Weights of a small transformer language model.
Architecture: RMSNorm before each block, rotary positions, normalized queries and keys.
Training: a variant of Muon for these matrices, 249M tokens, 8440 steps.
MLP neurons of a small language model. Each row is named by its layer, matrix (gate and up: input weights) and neuron, and shows model dimensions 64-191. Each number is 128 + 32 x the weight over its row's rms, rounded and kept within 0 to 255. Numbers have three digits each. A neuron's up and down rows have the sign that makes its largest values positive.
After each neuron's rows, "fires after" lists the tokens most often just before its 100 highest values on Wikipedia text that the model never trained on.

L4.gate125:141098141158089145089229137156124135132103079093106160169129150129073122162134079157167088100136135099123159114177128091180121102136120041114162069150130144170143162152118080163094119165111099140126147131165133166188104159141125112139150134068127137059178038142128141162102109140119097213144156153137186088122091141133161136147076149127141122042143147144130153124088067145072136145142
L4.up125:117097129096077147105108165162123132144070104137148092093084144157123188132161114108120159140093093059134165107148162169114168150171123165133143141136144159136085109138159128152134099150174126105109135122120165122163084119080094120107150117117179154112160072138083085090146143085131111106119156104099105139066148124109055066122067085152081126150130142204067108109125118103080160164089
fires after: " In", "1", " in", "st", " "

L4.gate437:117143105154078162185044103165160112072152121121048146104068142114118115181117085053148183160086135054099106131126128121105121108150111124143102197099094078136140184075116155119139134101159119116130093118112159175179144171150069089123116148138146139116166110075162097165166094129118060102120140159140125174137055147144084135168141116077068124154068144120141120105131160159155083140060
L4.up437:135115133148165211110150119108131121125159160104144075143161130102160149129155117125160170103120116132149131086152086086078163180141151109079158101155128140058109067069120142143135161109170159170103128074119071094144144120117142157175138119161120168103154130144202079111158146072151063182138050156094153147212112162200152086104075200109129104133097111062052140164115158114137102129099
fires after: " G", " v", "ar", " m", "ip", " s"

L4.gate470:146179169100153148096140154154138123146132145115059099109133128145145113095151046129164081104115143129069175085139104130148098103178142114184120118151148096177079090127129164101142122066117125106115172164183165138101134138135169082133108150108132155161181139183112117113083089146156178142133177147126092128052169136079126150115105174119148130131079117081076176139136128074091100109161
L4.up470:157131138143160080145080172186133187090119167090119138131138117120084149128108096112117206176104082159160145133134135141168198118100115089131115125068104136126091128147130206143120150155159153073153097145095153136171077111123158127126108172101076132136109202107125088137171114113183143089102141121173105161178099111106099196159162180050084161210110061135119109113159173112095091148138
fires after: " S", " s", "S", " I", " |", "k"

L4.gate278:162112123113101122069112110154099142081121167127159151101122100110139095166149181176146177075108116115180129160144046120116091136104120126131145109121110162110120087105115124090145092151117168100131151171146102179143123110116191137161181061080204138126151113114068159147168170144165141125164159153160176124218121109125140118168078109111165128093074093102149101131102109220123183071112
L4.up278:158152106096120121098082091165125149084155117160165148122124107088186093142131153160152159126147091113113145165104094146123093100112066138126112064123101197104151046089094087092113087135087158091150113194134146169186182125102169080173136116130178127161077132131107112144159126117167074069190198147176146104148127136099188090180103132080108069097086107123115070146147088167087130090059
fires after: "1", "2"

L4.gate38:167099126078134151086130152074094151126190115124062119130086136082088176163208126073127175170093172138127121109148164135149119139219132130140167072123103114103149124159178139135109092114163111123094101117075131139161147174153165073087159144168144137111135140086114140123129161103165056104153137103137112147151102113194092121139161126123138137087190077151190110159185115146083201104174
L4.up38:119059123136159089110105143156101158020189130133096132112123079095117126092086106067080180162105112163191138149147102101119119136109105145176162046122109061163112127096094137134105137106106111134096125128120178088168130147110100183113129104144108093150132147092160133109110136116198110138165079086129179078119179159162124144097125140173052123122102126159128108094111123176072170113059
fires after: " s", " b", "ar"

L4.gate449:132133101117111126161124138135162140136087127133079069125089110087124142106098093118166156127115111128128192092082151103105137093155121091169126189097143167167167176112161127115103127196093167130104137141149118132184154150117091100128134119102165144230130094093165076155149101105162098110167126185065163079140175099132145169144092081146151074141095105129133119165139118090117160088077
L4.up449:136106121129128097130098115125081197145119151084122097112127218037148111103142112104115042088178113115102140149125113083119082134131100155138157192074146196193131120121145115117191141106119126134102170176120146113157168179192143074145129154116093135145144122107166109087149120123151152098112084154077144134154117133099105145099069138109140078137043082113107115147156112107170115159062
fires after: " ", " f", " s", "v", "ip"

L4.gate62:147198155089098142119146132153115082157155190138076135110146107093141111086159114104112112095123099167105161118185121124190087120136155151129113069165111095146126152105156174104138066151070093132144191166087144130174130119110101116169108166122094098110132142106128121176140167113112144128151079112115159067162151125177113122136096080125067113116126107081122156125116160123125136129144
L4.up62:109173135100141080177141109154114121185114214092128099174130131139158151123066137148156111120203104125117135144104127079164143087133097132134099113144110107166149109161171105080130107079170112161118166171125096090096125170118146072134132088099130097148142095116099120159109096137098180125142103143122101119098084071157153159148084087165069105136113111117101130105192218162164073136150
fires after: " o", "al", "est", "ant", " T"

L4.gate233:121152114137090106101100165136119147104111149208080145076165122101122118119166145168152186194133131164118153114108111146097163144116130104133185115148139111082142183077142213098118146152143182156099137154148107151173171157126158153144074151094189128185132130180088181158156079101188047144140152086141106180117172182117158099167096116156108208157076105073152151134115146155164094180114
L4.up233:122107134138072136164127110130131164107079110055172107095111134117133129062099199132102138112094113062164168133124160165078113144127139135102143123096163144089076158137114118112111163113137105164092119088187096126150136155082156098137067122077129067156095138164145112093062102160187113115142112178089145125119143159129153083128084102098073112123075090087113126100128169117133102171190
fires after: " m", " the", " M", " a", " The", " he"

L4.gate238:083121065143152092078147150142151124117103143142112118119132174108146131111096082159082134130097074175152111188136154174104117142114096092131137117164146104153148154124158153156145066130047159106082113146088118127134185146172113093120174131122140131114125109107105193071111107167133180139118192115153165116077125139183070157126096108116137109158124172163158138182104147096100157091208
L4.up238:102149140108113117145102137151120170156145131061149176155149140097163167099117173116136116155139094051102100148123190081089124132111182156139089142142107100063134164109103102198138140129114071139105145150092103088154160116186120099180152096101081089098132111108153134120092199177063122127167152107150122171129108119182130201107128148150130118140143099088166117141084125146127057145154
fires after: "est", "a", " all", "f", " pro", "al"

L4.gate424:153118121153250151123139103132104078162162194171109149060144122153089170176145175172150115119134108137125188135105106090131153139083167136104137105143141002117093126141075151158094119193083125147098143148156165127132122117095098124131110141166143132131152124127131146091156108127078168146162138154140095092091081150143054083091131054081079078156130150155092116170128123091132141159111
L4.up424:127159150106073103110155121120087100152132145141140146107109127118104118112119165136115173124116127096139111153111086093105168098080180122056137112081073134085097129152138183172108189083050073165123098108159111133088119124171106172150124167085107113098108120175078136175120116146135139164141187150142163134131101141145114121120158159163111186133101142122164175079125072097106131135110
fires after: " |", " ", "|", ".", "-", ":"

L4.gate20:122077116147181151099127122130130085177164198166155127038163118126126157088128166106101199128123174148095142194144135113105133172040122122109119119128077140114147156188108134170174119092137154142151081174124124067115198130083108091132143156158108172130126103128178093106167112123071115138136113135131151108131183104131099137152100193112084172146107067099162118125099103118171126219120
L4.up20:150085169133096163090105143112115112182184114182142163117120118134126202155114097128130123096172116094161124124134115102144100055147109104136152080096128055116123071113173150114105154092189166105123129178170134143139136019102138181099107152091102103151114183145116092131150141137090149149143136119091132131129075111087074045081089185102096148182159164123100104119098139143104142185086
fires after: "\n", " at", "-", "al"

L4.gate235:149129109166158158149100102144122139126064125118091107094166129143111105124065160139110136088100065125102100164096126106190118122122098191170165119124088105118175131185166049111138153155147116140101123169117156181125131140104124105121134083124096195081166144148086104205175149125177160104099093155138166131166096167105108121165120150085143140113146161034133103132101111115176143087121
L4.up235:076167089131143126118100100137160068076165085142058116089088090112176111151131086154098145144143097167187159108170148117129107090092108159115126145183098109121149126164164131137088091127141158147126077165157082099140114122146159229105181052136122154091110108137169119156149059167160160107139104124127141150184118118119151203140197159105071176150175112147061083141143099154137157111160
fires after: " on", " sy", "y", "n", " February", " Th"

L4.gate193:134128141152112093056134137072174112068140115168155155184121146161115099174144143144175166152052093160128172117126118167147202175160132127148043136126123101084144152124189120138104157158067102168127142146075116143165111168157134136177105185137127111141116204138138202167134121143147124141072200126071135109076111167151131122131188072103125150136102126151145167137133105150165085130088
L4.up193:076161213109130103109109174170157107117155119138088157154113190092065096098091127137111162156114123132071167120141104071101151189130102172176137115164140133131161106143137133080098089090151152184150146155118124119090101071109133132106159155115131167103154149120123105195102130131124099114142115119151141102131080075177096069130165173121170111163104092092092153142161106118094120066121
fires after: " St", "st", "att", "t", "b", " t"

L4.gate382:157109103153132160133102082108093090131120124100135137064176153189139166146155074151144206135103128069094179088141092081146131120159107166166131109105121088069174103131109085167127118101112134092172174163176147112104100142169086126157133151152092131131094186151144155041194113130123106105177147113128197105163168156159097074116075100110051169147171100186133137087136090098138110100173
L4.up382:158112101125167117202126142136122114145106111151108085080137115166107138129082111102115125156085142113104145165107171138115140147096061185116098111109148147093137105192135209190116080125092128111146120112157136130120137106151093111112166181101095145142122125157091090066136109157123100162160156136151077143129150179175110105154125124134053149142094104128102149110148113131144126136225
fires after: " ", "s", "==", "areer", "ory"

L4.gate254:168082131197130127109124153117158084125155125096100073173110123054108025096055178083123125132154119135098131093129142126218128122109160171184124129127083100140134078166122093105147160178128157171069128156067117159051147135141101110126126099143131153102102151121086106074080107171125084125144119116141151109166151118210107156087081142148095152105156173130151122107134115124084125121101
L4.up254:136123097107151178133113136133109148148170068109116119171188121123143099046103133112148111101111147176144136084151114118155131122086176095159154131199072107143159092184177106082137107152120143105104125116075122149157143108088073121082133119137158160078134104080119168113123129177112129154133126122184176097201164156167121124103070117117109060103172105089142140079137150096179147147086
fires after: "ar", "att", " ad", "b", " b"

L4.gate398:182167097166109095122167149168151140086153132169133156058128103145124066099114126106158176188098120115147152143145170134139151136093108137152083109181125106106131121150179163075189179146099121130151113131169123191066104165136127120105116129107140123146127119135105172097093124139150137112131084122106169184088159155120130126167117156137150184158153088146096144102154157128185156151098
L4.up398:148043124101153171096179149160136164120117128100147148162108115072128144124146093142100109083159156128091153126166100098158145139098087128149138135121178149128161087163153160143156154180115084135132129071105135143165107143149170172137082140109151118100149139117074154127113134123121155125137136175119146131109150189071135122140171156142100118128154178171148062091104059038088016139132
fires after: " al", " Al", "b", " in", " ex", "r"

L4.gate136:135181066159134120111146210084136150088086155177074139139061140158055133146147120088126161091140125124152150183106051178192117183176125209155111112115103090110161131170138114154164102153081143094158197121097148124109134167088101108073135134140152125164110178128158124110178138131129128139116127110169082105107165128116128187160099121128139081147161157143120150182137121075181145148121
L4.up136:095117060113127162154125172140171166113141150102138143121138127113131100106174136107129124100081095104145050117138114113195110110133057108136114047130153165117186096182138105147111105093122122114156168113162157112134135115171146096121057132133130068145127146076138115152171203064106102071126144157140160132141172054099101103119155108149097114132104129136108081147152210142181089122106
fires after: " bu", " loc", "ot", " st", " b"

L4.gate274:158174130095140092189146120131167118094106131110141145154152121128166151095118067141139065171058085179070120159162095178163183113153146131152157125115138129151143127163098099145181117095098142111107141156140121167122083098159076096111143087081181144106158109115095122130129124130105109132129149169180151181132154133119085129108118067101146128158179113108237145122150139109144158123097
L4.up274:141127150152091095122151116230170147193086094101186132156155114072152116154128151129150148099119152084149076094152116097156107090061113156164177144115094125080166105102132094165105063134063124141131134174065121114118124122152119137139142155121131163122128156097114117083133119130149087168077134143158135132120192095121051069097132145123120101170205156152133105156123156187201143133176
fires after: " m", "b", " M", "ar", "el", " "

L4.gate201:132189161148043091104118152129102121078136157153105094114132116110060097171174123096125194119116119172174133085116138128098156124122109091147179062062181103160055139171110132089144184137157112103097155121145133104162142133186158043086103091201127139070127172065081117132123121147126113083124174138116075120142093161153127183136143131132093136169127130103093128092131167128072151162098
L4.up201:101133123111100135109135125124120154126176144132076114156099111133111105147152163109139090137109143111141072112138087105101177113082135151078082073133122093124133123099185136106123180119180119149202128099143153077136116134122064150178157181173123069096094132124091127132086061130089131084132119171199119155170063103137168158132130095068134112101126123177113140065116076128086070109135
fires after: " N", " n", ",", "-", " S", "|"

L4.gate170:118081122079114085152051145125113107116140139097157143114152153137143116117106142124128112062079128091141113133165062114124136163079123108111160119099145093081076088130098151093139142150149131120149025092175140186147187127093120070146122123150120125117143075128146115133079137176127157161208081152078134108083085146128106132125112100122137085158102114098111164167060100084141089104048
L4.up170:161099163176126129152120200147153109068134101132093118163112098104108173107106119125141170130078129128119142146147177132119075163142090148148176172079097183100182153109098159176108083206136171143105164054104172084147094134102089170088093055087108095148105159098085137113207113197143133146131112096152125135190146098114170112141196127101185132145100135116102158103129087142129168080181
fires after: " on", " S", "n", "rom", "p", " s"

L4.gate263:113125044110161136170140212135153138074087112118099202160101152098126121175131151105160172132193113109142197130126115136141096125195141132125147139117101142128122102142126171070122157119146086145115124131155081163181142108141074172166116102109166087174112115111053169098124140112190170168154127145113128166120176075148131107119071146142193127122193134149079102115163117113115097158116
L4.up263:099112147141150139083114167135138078159120161107092162151114127085112146146135106127137139174118128122097141058181146186127125169111136162098129089179101118100165093176150102128148131180150189162064104061104215181081141122063145203085169158153185088082108132108180131077125139096116132125110102132144174172073078100102107151147093146141135149138173108104116127083134167130148107169169
fires after: " app", " b", " st", " ad", "ir", " de"

L4.gate86:118151120132131144107161092126127084176144086190127139122121200105172118071124139133136161116137173110107112180116126129138115107133206166170123123123112098080122147110084220122130123143181106157141085115156123174118151169113094098114116168144147128180104141135132141194162158170192144169161128076140119141158156144082122130140129140089133107143127120108079117088164150109143090089108
L4.up86:178117105137148086160136128160118159159123153176126126070126127100157104165116142176172126097079147156117029071146209003115107111106098175104129199078159097113133122116104160091089105127157109122116090116093130152159187179077095132129150175191148086078140148081159151117133127160161168137169151133139159150183106129112095123081146148143122098146160111111081154091109111107105163162082
fires after: "ir", " S", "ar", " m", "c", "es"

L4.gate465:150088080180092142164099123169167130162122093108124113144085147160138177090163121097159155125140116131073115135108130103074157136139140181149116104130177101104131165121157169104135076097179151104131141133163126136124157129092159155187131129099127138100106197121116129075132111151071075120136156044107182191174112142049160114114111154108183157134112135130113135212113084064152147143086
L4.up465:103051070114129161151170134143170146137170085111188103133195137174213101187171070075142169097104126172117110165154138148106122121150188087160063137053118133136129136164180129194118096130120136094147116111167149089075131106213127146116077181123095157165136128112134099075121095105156125140138048127156154140112142133116088089164054141093115083109097200128097189172122116109133110175160
fires after: "s", "t", "ist", "ed", "ations", " "

L4.gate217:122159172174157119111150187157167137130100122110092156123104170099048080171156087148159150130125108130158170123103184101149140114150122203121145099094137162106086133150131150068202104140096155111132176141144128147116114059113114147145144159121139130122182156129181145125147143135186085194150108046112147181124055173088094093176138107149160177107138141174092160150153147109137136107111
L4.up217:147081111077111158106165091124061106110083123129135125141116094087107122165178099113118079161118123108077172102155108064133111089081151136106139136110077140149190133179102089135188108115144125096109156125186127109117093106103144112152180154175140100129131146128134155131123167125139156149130081072158144121076080153109146118136119174123158166117131104104102142177075205112136092118060
fires after: " comp", " dis", " dec", "c", " ind"

L4.gate124:106165193171150115119158053176150155149087171160140103104140176114138131139154129168102140170162094142085080178178136127132153129102183045107135077144138117128098116167138111137177180097169073112147136170152157097095158129164130133163195100146122126133088135154087164122135168070156086128131178140102121110147104130126109111172164150132155181198133087122123170079113143192073152146151
L4.up124:117141129099093087169121135159160145162093136105139134189099085141180137138079143167139055147128124191148175115137105143138092171184054181067096110116109120099070160152069151096152208135134170150111149195176078120098105210127110098199148117142088117164198130120114152182134104118123129108086182167094154127132119108115140159106130123117114184171097111143088098095109143100101167150136
fires after: " m", " n", " N", "ur", " pre", "N"

L4.gate391:150158143172149161193172184105146116112127138127096033151108096171134069145083100132131175090197103115134128121124102123111107154138120184126148155106110126118154122166117123137119084150091149086145085156086102165171100144140150124116096164092086142189102085128087168085200137141114117150153149137094143177203144131116219094079083135111122121119149077087153136156130097137139103112102
L4.up391:130172187189104144111109136078136110079112111099093094126157115201200139111121108107123115202137174069141088114116145133142150081168127115140141132089120060100213148135147133119185125146092117131106128128135141165169151130129082105151121143140084133121145160133091147176181152166122204115130174160113096136146090141105118137055064105133114120146136128100158148121174067133107081126122
fires after: " B", " b", "m", "b", "at", " K"

L4.gate283:124113092128157080129139116132067136108103152164138159118078142095128103161161086155133089093084118136101176081115131125129121112099165069137107080109132114135139188155137135135127160144140134077098090134149145122073161130111055112109158087201149147106100141163197126127094150094103137211127140151160134140134185157147118122093096124136098113137050136098090098142189128123122142160152
L4.up283:147137171129174166190084124120156139132160072141110147144077138106081145115134090121122192143190115107149123151128161094094146126078091079146128197184156101070160122159083163076111115156091165149083126185149159129126127160153086134130140147086128098141126173138124083138148199094068152119085123123079070151105128126136114171156117121146112099183149126115138088165154072194142104170124
fires after: " a", " s", "ri", " d", "v"

L4.gate380:077087092146078129153157112079158143077090123136152140115089137085149092088230028179133130143154075152155153121148115139149091148118156143131108144111119128094119133110185123135107118099138169127121156123132143161069073133141162148090193129142145106167134128093119149136167176054146138151111153073101148117146148144134161040127153090153096132069114131089111144174088154179078137129182
L4.up380:180154125180087147162070132085155145187169136127085125100124183099173128109076122104085097160085116121109140143163152089146149134069143129067142172148098181131154082153125116134169179134116103112169140160131103122056151117190157144167098157187170130128135204152096150102114184151161086068178095117123157133181145111090146158173152089124084122124117114064188144099164142083178092164096
fires after: "use", "er", "o", "ur", "b", "ent"

L4.gate161:155113148093132128153137118131137151145102135131064094125205129132099096126128115128207112141086157133094135103119120086161164104128181127115128114109107124113142136060134160143111084105110163128134177151158162197198108108197159048215134140150063092063138162120179135122141081139108124141114089114162108128082108122102129172126075155128091159111103112081136109126188128155098163136166
L4.up161:152132077123101062114129106169096183063084076179141084065134107094132054129125083138168179182093102082096146096125146091105113136186103119108148143163160184171162107151134103124149174118135186115101110114111125160135152157092128141151113144078097099125132141138165130160126188106101169152081085118095118126116132124146162110154112059134106067131137163121079118177057128165129134125103
fires after: " the", " The", " Al", " A", " he"

L4.gate39:109158137066071138099171142098159172151098130183088145143118094150194098076110152165070161151168103120063147145160080145161167148070173102101114123073091142129099171135159161082113128144119153120128142137115099093157095145124138124100054115125117114144115170098120138150076121092098135109155158191105122132088118108107127112089104185174102118098182055130185132092132141165163142120092
L4.up39:133121134127105162137086115075117124112112162123095073138115138099077136141064109134108118088099077121187141091158123172139143190141101097111169068158120109116133117104062112172048119112134133121141144169156077090149205164116164129134149152116096109151103174120070155132140092152165126133119109087198142125132109071196087116129102090106104146152103043111131118157156168145147162150056
fires after: " b", " s", "b", " g", " comp"

L4.gate110:168153096085135115118141125224077156113085136123122152103126122176107139087104158106113129116129124139017103165145143072108107160130192096092111083130122110121128168180144124130141143115173134142147093158131169112124116147178088173087139116144129121105109129119168117160112123141076111142134129077167158111113133133111135073164184149159128183139116127156126101069104118133085119143091
L4.up110:110091139168142083122177124179082173136148108080056148148175102139157095154124116110133155117123112133148183101170097127166143115061119103142148098086095110153162127103109106081137116116120176089143106086148125117098102127196139096142089116097175127070073171180117148140093126116102107121090150145147160108088106122172167139143180093138172184101173103186086144180151157109124098174092
fires after: " G", "at", " k", "ig", " g", "ov"

L4.gate2:187124106094173187106128077167136136135145138095138142121145169091110123115061120166122123104121141136125112115130157139143153099094104093170089174099135088088079089113134125101138140166197134105151129118128088186077068085165115080166163120144196124165084185097176125072112130140053119151113125145141131091093117139151139159077106122092116117113137134137153082116099105128159054165095
L4.up2:156119091111199137149103144125136079147108118117179149159119087169050108130089132141167110102111180125164105167079122163151146123084120105134127096162132133143187133083126099119161166214167145182091168086085157142175087103083096058109105106111134068071148169094147112134109119069094136143114115108138138100119118088132101112140052107106052156103141094090158171116112047132131105143125
fires after: "b", "att", "i", "as", "ra", "g"

L4.gate199:118135093114092142137102105134059095174138137138183139111138008168112160106128108171102077118085136085161105060151129123140107076169115073150129136100155137114174153080137119118101118106126157158148185078177161180141067142117133171143154096167047140089144150076061177122132075084107110110146143118137165116153135081135085092116127151091151085099157131106140120149113155149064138073138
L4.up199:131133159102105120100112160180130172144132176128132165150197084199153136155145172093127135176119088152137181076147098158176160112084127170155146185102147114161081153120173160126094125132082175112123152138120147143091091130135141085159131130149106146126157073118119162114129076132167116115092117084166206134082082159092117090182147090142153104077136159113111104163093136167208096137108
fires after: " d", " ind", " m", "t", "l", "ar"

L4.gate375:181123094138131157048164150143128176123085111098139134169122126115126141121175128155121143172099114164073140144141160102174101130140129133162184136147140111105152179147141130119088094163137088177140109089100137091165094100136140093169109079081143157105145101173122099127124066147162126110171161158150139147079121138173102133101106114106107088151140158109112166036064092092097171156124
L4.up375:135156109078134182082140123175094081150137173178124120135171118115146136078163148174154089092154149153115115132200104163130137121113162140083133175125125105141209150113154123145145083129141150199136141150104125098085083143095151061143145066191106114106046196169141208123093071108122102153139180113155133171150148140202136126151074091145098122091096132104109142160092091066089160129144
fires after: " m", " in", "^", " f", "st"

L4.gate300:173090223100108159149145131089127108182098172121124181127086158139105080096200123158168143117088145092104114073130143105099128153150130101162206125134174116153090128161125143162133138133137074078192152126164142147173122119127072167103157149090136151126102145117116127050140138138141086167123123129063168147114160166177101181134156111084112102097145169157162160139111065102170174098084
L4.up300:140130133126101125087137166144131088119109089179128093152143154098149157149134165145099041163104183125143158051169118129130071091188129123128158119162138132171108143088136108127167123124139126041039138128109153171137117112140162147153126113155139124134171126198168139110100139127114105097101187123080105096198135178082119171197177110127097050116108095130135128113200112104100096183134
fires after: "1", " in", "qu"

L4.gate80:146085141171115116119109108098093105108157172157111106091129124065131107120164165144164127155117132123167110158120100062102062120095130110166101093136171140115173178156075092078109091123118085139170191147147122146094180176109118160123105178121077142183110134109034153097105121163181094125103122081142166119123121061166094117109164150098111186109135122092166160079171090119089114174109
L4.up80:138107123141133098162121170129137112071161150122112129136141097105132124179068116198201110106120085115160054161096148189144092106142118152156155070105140094122113112140125100117123172133172168083117108097128166110186065137149082136110127158080130108198101113119097137168172116131128119147072122139061118178164099135184123134142166165103140128142170095060056103129121100109130107120149
fires after: " ", " L", "erson", "\n", "-", "ot"

L4.gate385:113145102108095081147129165103155121133097116141059105166167128084142101185124119134163125097124137138116107135125136102125092100082111103104177129197111187099088073097181112153129161108139191150086157206138138151131097079099123165081135134167094089121171174096129156135116168107077131079153165097110176157118103168080093080068078152111102168149118131156152137178109119139136098171143
L4.up385:146152160082150110159083133152171141151117133172102163131153105135157130134150129089121135081118091092091110149101081118090112143102107096119130138128097156118159085114068070136143137143134130161138092184097014102148134083058171141130178157171074115092121074076145149099108173115149118124198154083112103172166076172105177086118081132139111123105085169152118112115131100185101086122152
fires after: " c", " C", " M", " S", "u"

L4.gate511:112090146127123147165161136158170127193152125150112067117097076193131144116088068130110163127112139106106174149142116077098115145104132120149119104110125091144135155092100167176149084073083084132113124177157082120081089119141150139133142133142118089160100106094141160110123099130129143158114110050171106162106119086155129170215142104149140188119180114115118124134104130099091198148061
L4.up511:131154163127110120139110103161092116104145138193174102130114055163100110133105077172213132122160122100065110173162132120145169147084135101211147102127078140050169110161109119122198160123169053051117103131159165084090146116114120123127170123119119116121110088131065162164132104094117146133176165107099125175160143188125152147133142168149152156108157109100178125115138144158198124136118
fires after: " al", " Al", " K", " G", " N", " C"

L4.gate366:150208087109131139145166132120162141104158119139145178121085116121169157177193201160151089170100130101095106095101131142145113162102152141181097115166054109124131122098102116126126179149140107107123130150137141170145061101103082176228099157105141143130139059140108087095110149155086149143150165180150137134108133114128118111193119110096154141088161158118166089189156139068110110101155
L4.up366:170141123099115159132137153141146097113172069074073134143097160191111193182092132104141102146115132137115158088122119112089087100134193169167091164163152147144176099138125182127099110196147176115128079131153137140174136092086156113113097176145087119120168154091119140175089157137176137146178139149131129081153150154135106120123131071146124161086101170129082138113123187093092131120136
fires after: "st", "t", " st", " part", "ect", " h"

L4.gate77:134142091113121105105148149106127074098075160084182150153134128064123186197085135083155156165076176158097103170121113176158142041108157139150130119108128141118160170146139103166194130125139163100154126113121099159169067096044148182192132120130140159139169103067101118128056146109136187085106117157165139122107077087158069137177133083172106135051113125132068108121102090142164133099130
L4.up77:186064121117138128163135166130122127150077108086156110162117102111116174146093051129115102155109136139140093133120112135137157087107102180118109147112145131129087113113116118122147212201133102107090166161161106188196154138158107100146062064082147126113139109112086114154093165099102176136191167189106126139123185093189121143148164064134150104126126168132096064173160101154113173092123
fires after: "1", "2", " W", "ow", "8"

L4.gate418:127151165132147133091152177085178129110104122174107145122114131201128151178079100159132101130099099113087056154125090118133118102127131171156136095138073093099114124125191099127165160127074109122111165143109211143134113059099107175181100129116146115147185161133156178140102106083057139112131151127120161168105195130152139161069126163148150132132192091114136120097133157169137106113103
L4.up418:170129117135177138123133140150138114114181061181107116172163184201132164111118117121117147127110042115107151100102155173155106158120137152144115179183092053084125122101099148158149091136130123114104129148169183182096095127070105093167158162094145159084092156086077103165113152097110119126144152156201160125181141170191162170151151175119087141114092133167123084122142140154106161157143
fires after: " p", " S", " e", " g", "re", " c"

L4.gate334:135115130136093105127068117193105150186100052113145148076123155114141096115075090128104140153098153166111138137135204165136165062122120098129138101122147097096146151102085102076146096128128060131157192130168099111118125115138128110142194123130171148099097106157156157148138144092108147156115094108127106100116134127198114178145141149192152163091106141120099141101193123126105114164142
L4.up334:137089139083088115075094153170172174110115128134085132139097152084116077131101110066096132178162143104039111125088176197170081160129153116076134115156097115108109064123113164154094171181165141117098108177138126116160156166106129132179146135126101166171132127095134105130152137183156170146150141121056171094162133070108129166141174109157162166154130142122060091136131135143129141125095
fires after: " the", " s", " comp", "\\", " p"

L4.gate461:088108081130146122123136148119158120149098142109159102144179150118101140124126151124165098148147141162139109182099169099125169089127081068209075083172133120070109110130100157226104126062110146153122088137110150117098107128166099134125215109049145085113114079096095122149155090156090158175137144049158174056093158118109083173124084184144133142144157137109126123153124082144119118089141
L4.up461:182123137113135160116119211157147148114085179160103126135160118071195129157162123160156112073149124091133162118171138110062101127125119146101127113127092056139169091096166143119130132144149173160107137110104118119135120162160129147144135111104100144148161093152160180170150127135150156158142086106118120065133134134091100113176109155134175089132193154104117151146127089110161102167149
fires after: " M", "ed", " p", " P", "p", " the"

L4.gate237:177140124193117193138174117070181176124114078157121130105162137125149135115102117111146116172122093089117217135118146125131094123167153070121131079148106087086065148146130129121147111114147135107197105111130147121097108185167124160172106124149139137085106160182098096195103137134105158103160135090096172151097072150120193078157120120153048175145126170118139144150164146152121133144109
L4.up237:122183191178128241124111098097155183150189131151122155148178117132126086099094153092222144141145151127092065150145125130187162155163135116118132113070104109158112122163114115069097121139147128118102118115113150173149110117107191142140152154096128165116142100131145150106140114159108140096178161145108126106190075136133177136088154163170155182057149232087152127131117158123109082185093
fires after: " Th", "ath", "er", "erm", "th", "b"

L4.gate251:093199123076103156078111150140128145125104092103109120135103091123179110119112055177141093065162134164144165138089108128096090185095076138153103118109114206108127135121087116132110110128090191128143164170088129056113129136108102092135175143107126138128110103122129093129128093096106217134117099132066086150046075159131118124174146091084168138149136099161078110146126082138181155066131
L4.up251:110182126118164177167082165119133141124067178154165092042113098113144080082180130169078100154094145144221139102130132112090135149160145135129131154123147150105166116159161080123137158127145114048153090197167166138107101100171117167136109208114124213155125136062079090105065112149077140129130121129134115102107119174150177132166109171126177159101113092166147123157167105082089155139126
fires after: " t", ",", "ie", " se", " im"